config.toml
n_layer = 10
d_model = 192
n_head = 3
n_kv_head = 1
head_dim = 32
d_mlp = 512
vocab_size = 512
activation = "swiglu"
norm = "rmsnorm"
norm_place = "pre"
norm_eps = 1e-05
positions = "rope"
rope_base = 10000.0
rope_fraction = 0.5
qk_norm = false
attn_scale = 0.177
bias = "qkv"
tie_embeddings = true
parallel_block = true
init = "uniform"
init_std_qkv = 0.0285
init_std_o = 0.0
init_std_up = 0.0285
init_std_down = 0.0
init_mimetic = 0.7
optimizer = "adamw"
lr = 0.00209
beta1 = 0.9
beta2 = 0.95
weight_decay = 0.0
lr_head = 0.00669
grad_clip = 2.0
warmup_steps = 376
schedule = "wsd"
decay_fraction = 0.657
decay_shape = "linear"
final_lr_fraction = 0.1
batch_tokens = 16384
seq_len = 1024
doc_mask = true
z_loss = 1e-05
train_tokens = 146200000
steps = 8924
dataset = "wikipedia_en"
MLP neurons of a small language model. Each row is named by its layer, matrix (down: output weights) and neuron, and shows model dimensions 16-111. Each number is 128 + 32 x the weight over its row's rms, rounded and kept within 0 to 255. A neuron's up and down rows have the sign that makes its largest values positive.
Before each neuron's rows, "fires before" lists the tokens most often just after its 100 highest values on Wikipedia text that the model never trained on.

fires before: "h", "t", "le", "od", "ent", "her"
L6.down201 [144 136 171 105 187 118 105 150 142 133  95 157 126 164 151 112 166 156  83 160  80 107 161 160 147 112 146 161 113  87 134 156  98 100  73 139 114  93 178 121  74  96 155 108  95 126 188  79 173 112 166 120 133 131  24 123 157  75 123 163  21 113 151 143 104 131 104 140 138  87 119 105  74 164 125 110 168 107 155 150  75 122 127 111 148 145  82 136 182 156  89 160 114 141 180 128]

fires before: " the", "f", " A", " S", " C"
L5.down46 [ 72 152 144 136 153 130 173 136 129 118 114 131 158 173 138 129  68 131 166 140 107 147 145 149 136 151 181 182 130 149 116 119 109 117  62 158 140 136  30 156 139 156 172 204 126 124 132 122 140 103 120 150  81 128 214 106 112 110 140  80  75 150 142 211 157 128 129 136 152 134  92 178 209 130 115 172 166 178 177 115 117 132 137 147  93 165 146 107 107 153 145 123 191 196 122 127]

fires before: " is", "t", " was", " h", "al", "l"
L5.down444 [126 167 107  94 151 117  96 131 101 142  98 114 107 129  67 109  97 114 163 152 144 133  69 149 151 116 111 114 126 135 174 157 135 164 119 126 107 131 114  69 106  93 162 175  90 189 144  52 139 136 178 188 165 109  92  86 143 144 145  63  93 143 138 135  82  58 140 139  80 171 108 163 160 132 104 100  85 113 107 121 136 177 150 124 113 124 150  98  90 182  98  90 187 100  99 176]

fires before: "v", "f", "al", "at", "b"
L6.down204 [ 84  86  97 152 168 130 121 116  97 157  80 123 177 182 104 118 118 181 147 124 164 145 150 232 126  61 124 106 111 116 133 161  74  78 199 166 151 129 105 155 126 123 157  82 102 150 139 145 190 150 142 136 187 113 155  91 118 143 149  79 154 158  97 123 169 133 183 117 135 149  89 133 148  97  99 158  95 174 155 145 140 130  98 140 180 125 101 139 149 108 123  99 203 125 104  71]

fires before: "b", "at", "e", "et", "a", "y"
L6.down39 [ 86 136 122 134  63  86 135  47  84 209 119 118 162 147 146 138 115 116 163  72  76 158 155 140  53  79 125 166 124 104 111 148 111  94 130 126 151 127 119 121 135  97 121 152 140 124  77 121 147 137 119 182  96 100 206 103 122 118 142 126 110 143 144 112  80 125 161 125 143 141 150  99 170 150 133 149 164 170  64 127 122 160 148 136 113 188  98 108 129 122 112 136 137  88  95 101]

fires before: "d", "t", "y", "es", "og", "ist"
L6.down23 [ 81 133 157 123 138 126 102 109 139 120 154 147 166  65  99 140 193  71 189 112  86 161 106 147 121 150 127 140  99 112 139 120 139  69 116  79 126 152 147 136  42 124  68 138 164  82 143 122 109  94 135  70 144 110 169 142 225 109 146 127 106  92 122 141 129 144  69 119 101  71 149 145 179 138 123 127 120  57 121 193  78 174 141 121 134 103 138 108 176 104  65 164 133 119 121 112]

fires before: "ary", "ly", "e"
L7.down244 [136 150 125 184 125 140 119 101 119 181 102 134 171  53 133 158 101  95 153 108 101 145 124 193 180 162 159  88 106 188 111 138  51 124 131 139 129 146 132 136 125 115  87 118 212 102 184 150 105 137 152 103 136  97 216 120 103 141 185 157 191 169 202 150  84 144 141 153 157 145 100 152 172  90  93 176 124  99  96  91  95 168 133 168 108  75 122 133 126 139 105 114 167  93  82 127]

fires before: "s", "l", "c", "m", "ce"
L7.down214 [161 134 111 164  15 122 161 126 146  98  79 128 120 152 160 131 117 167 116 164 214 115 134 110  56 113 141 118 118 119 126 126 132 148  63 143  86  93 120 166  92  59 111 122  98 138 147 135 108 120 114  73 180 152 134  99 159  94 117 215 105 111  53 145 151  88 157 125 152  93 110 115 164 115 159 136 120 172 145 109 129 113 147  97 105 125  90 110 180 136 152 114 175 127 101  64]

fires before: "h", "e", "f", "v"
L6.down388 [149 131 103 101 130 127 203 152  93 147 137 120 147 145 134 160 155 138 136 129 192 132 150 149  73 114 139 126 147  64 152 161 114 130 189 143 132 162 144 140 108  52 106 145 171 120 115 108 156 147 161 160 186 147 103 141 111 109 172 125  90 181 116 141 169 127 147 117 108 102 154 147 143  87 198  91 117 166 157 163 143 121 138 136 159 131 113 135 161 133  62 118 171  77 157  96]

fires before: "n", "re", "en", "at"
L6.down360 [ 73 129 154  63 134 163 123 134  91 143 150 118 120 123 136 147 149 125  67 105 130 195 131 136  91 157 170  30  69 167  84  56 121  75 175 116 145  87 137 117 149 107  90 103 128 157  89 139 135 103 153  87 140 110 140 123  77 137 211  75 139 114 134 101 150 126 149 138 174 106 121  47 153 152 121 134 116 161 115 152 142 136 133 173 108 170 117 158 175 131 115 136 125 149 171  98]

fires before: "it", "iv", "t", "in", "l", "c"
L6.down245 [157 166  82 153  90 106 145 141 170 135 139 133  96 123 162 217  97 169 130 169 161 181 124 115  95  68  84 139 157 131 137 128 127 141 123 203 210 169 152 141 111 118 113 142 151 104 115 153 120 114 182 120 133 102  60 181 145 121 187 114 136 138 149   8 168  34 166  94 167 155 143 131 136 127 175 114  82 205 136 107 169 141 115 141  94 127  80 137  75 160 154 137 130 130 142 100]

fires before: "ack", "ain", "ir", "v", "uc", "ion"
L7.down182 [142 100 139 132 121 151 128 164 151 148 138 142 156  61  94 118  99 157 139 132 163 135 110 101 111 153 160 164 124 195  91 141  82 146  95 126 160 153 117 107 128 145 143 186  83 150  72  87 175 142 181 118 141 158 252 111 129 173 114 136 205 123 110 202 179 114 120 152 146 141 136  98 177 143 125 149 151 130 145 138 128 133 111 114 152 105 128 135 148 161 151 123 114  88 130 149]

fires before: "ud", "t", "p", "ar"
L7.down55 [ 92 143 130  90 126 130 136 180  86 113 195 128 141 202 101 101 123 108 180 177 129 158 144  73 102 163 143 106  76 129 169 119 101  79 186 149 160 133  97 142 125 113 167 144 124 103 156 149 118 156 171 116  84 122 185 120  86 156 185 127 159 187 123 136 158 172 148 141 127 166 122 144 153 196 139 127 180 122 132 117 145 159  58 120  96 152 130 158  96 143 178 122 118 149 134 172]

fires before: "e", "or", "ed", "ing", "em", "es"
L5.down75 [175 115 113 122 141 155  78 128 163  83 128 162 109 128  70 123 134 132 114 180 194 113 147 137 114 131 162 120 164  85 117 131 135 154 156  84 103 132 135  96 183 172 149 107 135 157 119 100 125 109 136  93 127 162 216 148 143 105 150 145 161 110  97 172 117 141 102 147 117 117 117 124  81 166 109  74 174 147 166 136 109  83  86 147  65 161 124 117  84 144  91 103  81  85 175 183]

fires before: "b", "or", "ed", "c", "p", "ber"
L6.down225 [140 135 183 141 168 156 145 176 175 103 145 109 176 141 175 129 138 116 127 134 114 139  93 131 224  83 117 114 115 158 135 161 159 165  89 127 135 135  95 120 171 175 126 151 167 154 124 210  82 122 152 176 177 116  58 119 116 124 109 157  82 124  94 145 159 156 141 133  67  99 147 108 147 153  91  90 150 155 127  93 114 147 113 119 139 140 112  94 100 152  91 162  81 124 138 131]

fires before: "n", "re", "ld", "u", "o", "ic"
L7.down109 [173  88 106 130 177 156 157 109  39 161 113  88 152 143 144 154  89 116 151 137 130 111 118 151  95  95 167 187 116  90  82 121  71 164 114 132  94 164  86 130 156 130 141 110 125 150 132 116 114  95 125  82 116 163 167  73 120 158  94  74 105 159 144 102 129 103 136 166 134 139  60 120 157  89 133 157 192 124 137 202  91 146 178 163  92  85 133 124 141 113 116 133 171 109 212 137]

fires before: "n", "d", "f", "y", "oun", "ic"
L7.down428 [181 112 133 128 106 177 133 132  66 141 102 104  68 141 101 119 145 119 117 159 128 115 154 164 103  76 173 159 106 112 127 143 153 149 141 136 130 152 117 113 118 182 216 124  96 148 114  98 160 157 177 158 122  93 164 111 172 158  93 121 182 150 115 206 113 120 185 108  98 120 148 102 146 113 102 102 182 130 145 219 109 110 117 132 132 116 188 127 118 116 130 119  78 104 140 123]

fires before: "h", "ok", "e", " n", "y"
L6.down191 [ 95 150  88  82 159 113  73 127 116 167 101  81 116  71 185 165 141 130 113  72 122 160 118  90 165 208 186  73 118 160 143 131 126 105 209 110 128  67 124  96 107 152 162 180 139 144 165  98  80 200 143 164 132  93 244 121 104 104 154 157 169 127 127 119 190 123 156 105 205 179  90 144 132  83 127 102  93 113 114 109 137 114 136 124 178 112 112 146 120 130 168 109 166  86  96  96]

fires before: "en", "ing", "f", "g", "h", " d"
L5.down98 [ 76 134  35 105 138 146  97 110 130 127 126  93 105 121 178 165 198 115  99 112 159 215 185 123  96 135 180 144 100 155 104 142 110 152 231 114 136 139 135 145 124 143 105 166 125 104 115 117 123 169 157 152 112 131  96 208 141 131  87  84 169  83 138  97  99 101 125 156 126  91 103 116 202 134  95  89 111 102 163 184 104 175 155 191 136 146 101 102  98 133 127 147 118 141 151 157]

fires before: "el", "i", "ent", "en", "id"
L6.down471 [104 118 100  95  76 145 132 132 105 161 148 118 164 107 154  96 210  72 131 137 117 177  58  94 142  86 127 171 128 111 160 166 168 138 132 114 124 112  97 141 152 135 160 173  97 160 120 111 126  86 171 111 187 122 224  96  63 175  89 118 148 168  56 195  82  96 144  86  88 127 106 111  60 168 109  99 104 135  97 132 115 127  78 142 104  91 102 107 112  96 133 183 128 167 131 177]

fires before: "t", "ar", "l", "ation"
L6.down110 [128 162 160 132 167 124 111 155 115 126 114 170 207 131 116  74 157 155 143 138 161 115  82  76 180 122 146 158 125 126 169 100  98 117 214 164 177 113 127 134 118 114 145 133 128 110  85 124 140  84 157 153 145 112 152 170 120 127 153 212 128  96 173 109 212 200 125 139  84 117 128 138 177 119 169 184 203 143 134 104 154 151  88 136  93 166  96 137  81 135 192 140 120 172 139 144]

fires before: "6", "5", "4", "7"
L7.down329 [164 121 101 117  73 125 106 132 125  87 113 135 154 197 158 121 160 132 151  89 193 154 175 142 126 191 162 166  96 114 110 143 148  87  82 126 125  88 125 161  78 138 100  92  98 114 187 115 180  82  96 140 201 172 119 128 141 120  95 150  93 150 112 217  93 156 106 126 153  90  94 113 176 134 144 108 163 144  55 113 126  89 149 128  96 180 114  73 116  77 131 154 120  99 107 142]

fires before: ",", " |", "."
L7.down305 [120 138 113  63 123 185 167 158  90 223 136  67 162 149 120 102  81 119 153 178 137 111 103 156  68 116 131 156 173 141 104 120 134 139 118  82 117 111 142  76 172 111 148 124  95  93 121 155 145 116 158 112 126 125 118 145 108 160 125 108 197 141  91 159 171 114 105  64  98 129 115 125 131 137 115 123  65 142 109 135 136 126 142 121 143 125 135 110 171 131 172 105 160 118 175 151]

fires before: "an", "t", "ary", "g", "um", "th"
L7.down43 [113 154 134 109 104 121 116 107 203 168 116 198  42 143 142  64 138 155 158 115 108 124 144 140 156 159 173 165  99 114  46 143 105 122 115 118  94 140 152 121 125 122 138 152 145 159 152 107  85 153 131 132 113  82  92 103 205 144  93 124 145 116  98 113 107 118  86  96 121 103 106 118  76 100 142 166 153 104 155 213 116 116 133 178 133 147 146 177 124 109 112  84 169 129  81 145]

fires before: "er", "es", "e", "t", "ter", "ed"
L5.down422 [123 104 121  87 169 104 125 109 164 109 104  98 122  85  94 158 124  92 170 179 113 136  91 124 109 108 155 125  70 131 115 157 114 110 196 107 105 142 208 143 141 109 107 117 152 109 162  92 140 141 117 138 170  90 101 146 115 121 124 136 131 171 157 168 150  80 144 202 124 139 152 105 128  99 158 144 145 157 160  77 166 117 157  99 112  77 128 135  73 170  91 103 122 139 168  68]

fires before: "p", "s", "er", "r", "il"
L6.down299 [115 105 175 132 144 137 132 164 165 114 118 133 143 138 136 143  80  97 191 135 113 190  88 104 185 126 108 109 118 172 214 133 110 111 188 107 122  31 204 148 166 164  89 125 218  87  86 115  88 119 180 158 130 157 160 129 148 145 122 136 110 164 134 175  99 113 132 162 137 118  97 137 162  92 130 150 149 146 142  97 120 129 153 125 111 156 112 105 166 138 178  75 131 150 128 119]

fires before: "in", "h", "e", "ary"
L6.down457 [118 168  95 139 122  93 125 140 158 127 136  55 155  97 125 129 124 159 120  99 152 135 171 115 105 176  92  92  92  52 160 157 127  78 185  39 157 148 166 129 155 145  85 156 202 118 149 112 121 122 158 108 112  81 130 148 122 145 149 110 112 145 152  93 137 131 150 176 139 127  95 140 114  82 140 132 158 129 154 146 132 203  83 150 173 153  61 130 138  71  61 126 148 164 104 145]

fires before: "s", " t", " p", " is", "m", "he"
L5.down350 [132 110 166 158  72 124  86 106 113 114 154  76 139 113 171 183 118 127 128 106 215 108  93 111  73  93 110 156  68 109 142  99  97  98 107 107 101 152 134 137 129 152 174 124 149 124 116 105 121 145 166 135 233 144 197 112 172  89  86 136 123 105 173  94 143 107 212 170  85 108 123 116  90 118 141  68 175 132 172 151 158 132 145 151 175 128 116 176 102 142  97 120 125  77 106 117]

fires before: " |", "as", " ", "s"
L5.down0 [145  77 153  85 112 116 125 127 154 105 126 124  65 106  57 104 181  62 151 157  83 182  87  88 148  74 125 124 112 101 106 165 123 118 139  91 149  78 100  80  99 150 131 133  90 119  49 100  88 115 108 132 120  98 114 163 154 133 124 134 132 153 142 168 175 125 118 128 172 153 107 136 163  95  70 143 129 102 123  85  97 116 200 108  91 104 115 115 163  86 127 127 181  95  90  44]

fires before: "e", "ing", "r"
L7.down477 [132 127 110 132 173  94 167 149 151 124 152 131 200 146 134 145 104 161 116 137 130 123 124 113 166 142 130 114 110 128  57 148 109 112 255  97  97 118 153  96 124 144  62 152 196 105 144 122  91 148 186 168 115 162 164 158  71 145 151 112 156 142 142 101  93 125 123 129 133 184 149 174  83 122 122 162 169 127 141  61 105 152  98  84  81 172 102 168 102 153 111  85 162 147 125 132]

fires before: "ion", "or", "ive", "iv", "ed", "r"
L5.down72 [104 109 140 159 126  93 163  96 138 140 177 111 120 178 121 143  83 151 141 149 154 166 137 140 105 109 137 135 168 109 128 123 104 131  96 170 132 164 157 179  95 171 159 146 150 159 125 147 139 133 141  86 164 172 150 179 123  98 150  94 126 181 108 132 164 120  75 128 107 132 100  84 130 102 162 141 136 163 113 150 165 166 106  80 115  75 100 158 163 124 152 107 143  48 130 169]

fires before: "ot", "od", "b", "ol", "le", "e"
L7.down225 [146 129 125 147 153 172 171 102  70 162 152  92 163 160 101 128 116 161 154 114  89  67 143 149  94 155  91 174 119 140 189 181 103 134 198 145 125  87 163 131 140 118 115 221 175 137 127 121 163 114 108 113  93  91 178 105  57 139 169 113 147 100 144 153 132  99 160 157 122 107 136 147  48 179 138 108 149 148 142 147 126 204 144 175  87 136 135 147 130 150  85 112 138  82 116  82]

fires before: "g", "t", "am", "n", "th", "e"
L5.down332 [129 118 132 103 178 157 131 183 105 112 190 106 158 141 139 129 169 147 132 101 105 142  78  83 136 140 141 120 158 120  96 115 145 156 166 151 151 109  82 131 104 128 114 118 106 136  46 115  83  69 175 114  98  99 255  96 161 186 162 179 109  81  72 143  64 141 109  83 173 154 129  33 174  49 144 113 111 133 147 121 161  82 114 126  81 101 141 153 139 155 165  98 149 105 161 163]

fires before: "ia", "ion", "ian", "ain", "id", "uc"
L5.down403 [164 110 115  75 179 165  86  96 158 147 110 133 161 153 127  77 161 181 126 161 128 122 133 108 215 160 113 120  72 124 138 153 132 123 106 133  79 142  87 132  93 129  88 127 195 130  59 139 144  72 123  72 144  88 246 116 121  81  99 148 195 119  86 163 144 129 148 103 107 132 118  96 102 131  97 159 149 105 153 154 161 148 134 153 159  89 151 183 171  89 128 115  77 128 192 143]

fires before: "c", "p", "m", "g", "l"
L5.down358 [158 134 115  75 162 123 145 123 120  76 124 137 105  69 112 130 153 127 110 105 131 127 134 157  76  81 126  95 133 180 141 174 176  69 196 159 154 129 131 158 144  86 114 136 140 110 148  95 138 146 118 152  75 135  39 120 178 147 175 142 217 156 114  73 156 115 135 159 183 120 108 154 177 118 111 126 143 177 210 142 153 143 107 122 101 112 141 148 135 114 109  99 157 124  70 159]

fires before: "or", "il", "ed", " to", "ry", "ain"
L5.down279 [111  69 174 133 156 109 126 206 144 137 125 146 136 197 155 159 137 204 106 135 115 102 100  87 126 199  76 148 159  86 160 100 118 200 129 124 116 162 103  87 112 190 121 136 119 115  93 110 158 148 133 106 115 163 202 120 155 142 138 178  81 170 151  77 146 142  39 135 141 129 122 176 117 103 144 110 154 179  91  89 131 173 105 176 102 138 115 106  89 185  87 145  79 136 154  99]

fires before: " St", "ity", "al", "if", " K"
L6.down159 [ 82 136 172  86 123 158  96 148 136 166 182 175 162 104 140  86  80 118 135  78 106 121 203 225 154 157 135 173 114  93 110 146 115 130  72  85  74  97 146 128 102 150 178 144 136 100 144 106 149 115 129 152  85  91 102 133 127 110 118 124  53 118 115 181 132 109  79 170 142  99 126 215 121  96 128  77 201 120 152 109 126 142 117 137  96 109 122 160 102  28 114 167 141 127 128 125]

fires before: "e", "r", " of", "el", "qu", "or"
L5.down357 [178 152  85 149 172 131 143  83 123  93 133 121 124 109 122 141 143 124 197 132 152 141 163 110  68 161 158  78 138 150 161 109 146 172 132 119 153  88 187 150 108 173 130 145 155  95 138  88  70 124  93 147  84  92 166 156 103 151 158 103 101 104 173 130  42 150 146 138 153 151 115  82 149 154 114 173 121 173 116  85  96 143 133  61 137  97 146 119 158  68 150 128 158 169  99 118]

fires before: "e", "o", "n", "en", "th", " in"
L7.down310 [131 153  76 134 112 132  36 134 115  90  96 102 137 128 185 156 126 119 112  61 163 172 183 118 114  99 129 106 135 154 135  53  74 125 141  95  90 134 157  93 145 137 166  96 134 149 119 168 151 104 127 147 162 168 153  72 126 167 144 101 143 145 146 157 171  93 118 108 115 143 105  89 128 122 132 130 160 146 154 112 104 137 120 160 125 150  80 104  75 196 132 170 127 158 121 123]

fires before: "h", "her", "al", "es", "t", "e"
L6.down174 [110 131 154  74 157 102  86 152 143 120  71 124 152 123 108 147  72 132  98 166 129 141 107 151 131  90 205 144 132 187 112 166  90 125 158 144 104 147 184  82 112 135 136 125 143  76 175  91 139 108 155  70 133 141 138  90  57  57 140  94 146 156  91  75 126  98  90 138 172 145 130 162 136 116 147 104  73 176 117  46 167 167 147  74 155 130  95 119  87 149 104 181 147 139 106 123]

fires before: ";", " J", ",", " D", " N"
L7.down441 [146 145  99 133 139 122 175 186 167 130 120 167 132  97  98 115  82  86 139 138 116 152 112 113 122 130 125 146 130 174 100 104 105 141 149 134  77 105 160 143 101 155 132  99 173 124 150 134  78 100 105  71 154  54  29 131 120 168 137 140 123  81  97 208 171 115 152 154 119 110  94 142  89 204  73 150 114 108 123 151 148 133  89 130 150 122 149  88 143 107 161 118 102  78 157 120]

fires before: "7", "6", "8", "as", "-", " "
L7.down74 [146 136 170 160 136 103  88 197 113  99 157 146 145 154  75 120 167 134 110  48 139 196  80 138 149 183 132 159 111 154 106 149 138 131  81 145 191  97 105 153 105 167 130 165 156 108 101 112 114 113 146  28 180 138  81  92 145 138  56 114  69 141 133 138 187 190 113 154 137 119 133 115  95  94  88  93 103 165 115 110 131 131 121 123 144 119 149 136 141  91  99  66 109 107 152  90]

fires before: "ur", "s", "her", "ed", "h", "ing"
L5.down398 [144  91  85 124 162 136 112 124 122  50 173 108 100  91 152 194 101 164 116 134 160 112 172 134 151 133 117 125 151  77 134 126 130 112 174 127 153  82 149 115 142 141  62 177 106 173  83  81 147 102 174 163  79 134 127 100 103 113 107  91 186 128 172 125 149 119 155 178 108 148  65  52 145 110 112 220  89  92 164 155 176 145 129  79 170 146 130 117 170 155 122 137 109  99 147 162]

fires before: "s", "h", "ies", "ut", "y", "c"
L6.down277 [ 84 115 115 109 175 102  81 162 138 110 114  89 150 148 152 123 124 143 149 127  91 128  91 192 116 105 149  97  92 119  75 123 177 122 111 105 138 146 124 178 176  99 120 137 169 121 153  81 200 156 126  98  79 136 152  60 116  90 128 165 213  95 122 130 165 186 105 119 133  98 120  66 126 167 144 127 178 146 164 179  63 108 142 139 161 143 186 157 123  87 156 139 114  60 115 115]

fires before: "e", "p", "u", "il", "et", " as"
L5.down195 [132 178 106 100 107 113  68 169 131 117 118 118 203 125 107 130 135 122 100 153 139 143 194 155 135 150 180 130  99 164  92 132  75 124 179 153 160 116  82 177 152 156 133 133 114 133 142 160 120 127 173 188 119 192 174 103 105 152 137  86 103 129 137 162  89  78 153 167  93 136 120 128 157 156  88 178 125 187 170  96 123 203  99 121 115 165 130  95 174  90 135 132 162 150 140 159]

fires before: "it", "iv", "t", "ion"
L7.down172 [133 126 158 104  99  62 144  79 132 139  87 131 145 182 156 149  86 182 110 156 188 125 107 159 104 105  96 123 141 112 154 111 115  28 154 194 141 160  78 136 120 143 133 162 136 101 145 160 157 106 186 107 187 121 143 105 139 115 153 104 159 164 133  12 128  82  84 134 100 167 160  42 169 116 121  95 126 125 122 151 122 148  97  83 100  91 148 170 131 158 151 143 162 119 156 131]

fires before: "h", "ter", "t", "ent", "an", "em"
L6.down79 [106 125 130 172  51 169 139 128  98 177 122 124 115 138 101 119 160 165 148 146  87 164 124  83 172  98 143 143 136  88 154 176 114 124 101 162 162 137 176 158 104  88 157 167 111 201 101  41 115 134 136 173 194 109  27  93 152 150 108 175  94 166 131 142 109 126 115 111 110 161 160  74 105 114 101 171 135 134 136 136 159 131  87  92 113 108 111 147  62 121  70 153 140 177  90 168]

fires before: "ing", "g", "en", "f", "h", " d"
L6.down314 [101 150 112 116  93 123 117 161 132 145 108 105 116 110 135 147 112 209 121  80 164 168 119 127 102 201 131 190 108  56 109 176  93 144 141 132 144 170 128 147 153  78 115 122 113 125 139  65 180 110 142 148 122  74 173 227 105 126 170 113 156  92 155 132 125 112 111 151 140 123  82 137 129 129  98 103 111 116 113 130 160 201 175 157  82 155 131  85 106 170 156 132 155  88 158 132]

fires before: "m", "f", "h", "ent", "se", "."
L6.down80 [ 88 130  95 136 146  99 128 119 167 150 179 107 162 141 167  99  83  74 173 131 127 157 219 139 100 135 144 122  78 175  53  85 100 117 161 121  83 140 114 159 179 136 150  92 179 134 111  91 127 141 119 167 136 107 237 142 133 129 138 135 195 175 110 108 106  95 123 114 147 131 123  68 132 126 151 127  99 104 141 179 142 130 127 150 127 140 148 178  99 124 148 126 124 105 122 139]

fires before: "e", "im", "ot", "it", "our", "w"
L7.down36 [200  84  99 176 138  75 182 157 138  59 150 140 148  86 114 135 172 147  94 149 111 112 129  91 153 138 129 115 149 128 153 103 120 194 180 104 134 112 151 154 156  89 141 173 173 179 115 106 162 101  95 182 157  85 176  98 141 204 179 117 235 128 182 166  98 143 138 138 107 129 168 150 118 134 180 181 107  73 140 120 115  81 135 150 133  73 165 168 151  87 113 107 134 142 139 160]

fires before: "s", "g", "ge", "c"
L6.down503 [171  97 131 108 131 127  88 142 109 130 104  70  67 125 126  61 148  78 127 129 162  91 112 168 133  68  67  64 127 171 126 136 168 100 168 123 135 134 103  96 155 177 114 116 143 114 144 130 129 101  88 124  92 128 223 165 109 134 121 117 176  46 145 140 156 112 166 108 139  49 120  73 134 144 181 112 148 156 171 158  93  71 152 148 175 151 130  95 146 116 171 117 130  99 161 107]

fires before: "o", "ion", "er", "ric", "or"
L7.down277 [158 100 141 133  69  84 186 110 153 101  87  73  94 145 156 168 115 122 184 135 170 220 109 127 156 118 146  99 114 118 194 148 142 100 144 125 152 174 140 131 148 159 128 119  86 126 178  99 132  87  83  68 156 106 133  82 129 113 107  93 163 135 118 109 117 141 110 143  77 123  71  90  82 149 154 116  86  96 106 150 148 113  95 123 109 125 137 100 138 138  68 158 162  75 108 119]

fires before: "il", "p", "b", "in", "l", "ent"
L6.down281 [136  91 139 134 161  86 207  92 137 106  99 172 138  89 136 177 106  99  94 100 120 149 131 149 116 143 130 153 174 148 131 165 154  53 101 128  83  96 138 198 107 103 153 180 124 134 194 148 119 155 146 118 167 137  29 136 136  98  90 139   0 139  94 102  98 134 166 129  92 127 163 115  84 178 144 155 129 155 140 133 161  94 189 133 170  77  72 100 105 109 105 119 137  96 131 128]

fires before: "et", "7", "R", "ro", "ac", "p"
L6.down113 [142  95 141 121  98  76 186 153 170 132  67  66 136 176 136  71 140 165 105 151 106 115 161  71 116 170 130 130 111 137 126  87 119  97 126 134 166 148 107 155 162  85  95 109 195 130 103 120 173 135 158 115 140 192 214 135 178 106 112 136 204 116 135 143  69 173 137 147 126 143 156 150 124 153 140  86  97  82 147  83 161 110 128  82 157 123 102 150 119 104 148 109  97 144 122 146]

fires before: "d", "y", "f", "l", "i", "iv"
L6.down427 [ 76 151 137 123 216 149 152  97 106 124 149  80 188 138 151  93 140 170 145  98  85 129 108 148 130 107 170 192  92  39 186  81 118 102 119  95 106 118 140  73  71 157 139 122  99 155 118 104 167 119 184 163 148  93 217 184 145 134 153 138 145 157 108 130 132 113 104 149  97 108  89 157 216 117 176 189 171  88 127 182 136 161  95 137 160  89 151 152  80  75 139 130 102 104 144 172]

fires before: "e", "ember", "el", "a", "em", "ation"
L5.down233 [148 105  78  99 135 123 141 161 115  87 128 146 180 158 184 176 129  81  99 115 155 123 225  97 134  94  81  73 177  80 108 103 147  79  74 162 155 166 171  74  88 118 159 136 125 134 106 168 118 155 113 125 102 100 145 112 155  96 110 129 149 104 112 131 127 160 105 121 171 170 151 134 145 207 135 172 134 118 149  89  85 114 118 133 112 132 109 130 141  59 186 115 170 123  93 100]

fires before: "e", "le", "x", "z", "ver"
L5.down143 [138  98 116 129  73 180 156  57  38 132  95 117  94 161  95  89 160  82 154  69 125 105 110  77  86 170 146 165 112 181  97 125 130 137 189 110  74 109 150 151 155 107 171 144 116 113 119 109 141 110 100  88 106  94 121  98 126  88 139 119  90 162 144 124 110  97 145 193 119 134 172 127  33 118 117  82 105 143 100 117 143 136 156 175 155 116 159 136 140 100 125 111  94 182  82 128]

fires before: "l", "t", "p", "id", "h", "f"
L5.down254 [ 96 179 106  62 168 159 124 133  90 155 127  93  62  98 144 126 180 168 119  67 114 141  94 127 102 193  89  89  89 107 143 120 140 156 141  82 113 147 190  85  93 139 113  90  98 172 121  92 135  74 162 121 118 115 213 181 159 116 178 109 174 115 135 120 108 131 156  75 158 122  59 164 107 149  96 114 112 135 127 179 204 131 117 164 172 138 161 134  98  93 137 110 127 142 144 135]

fires before: "t", "er", "p", "it", "c", "k"
L5.down226 [156 163 171 134 141 152 166  60 132 147 130 136 156 121  87 129 151 132  71 128 193  93  92 119  96 181 136 111 134 100 126 132 150 104 211 122 171 153 132 162 185  91 166 126 157 127 139 150  60 126 157 111 132 105 116 180 126 102 153 152 170 184 114 130 119  99 137 103 206 124 146 135 128 146 155  97  97 114  96 127 123 106 178 190 107 113  90 111 105 170 181 127 110 102 183  88]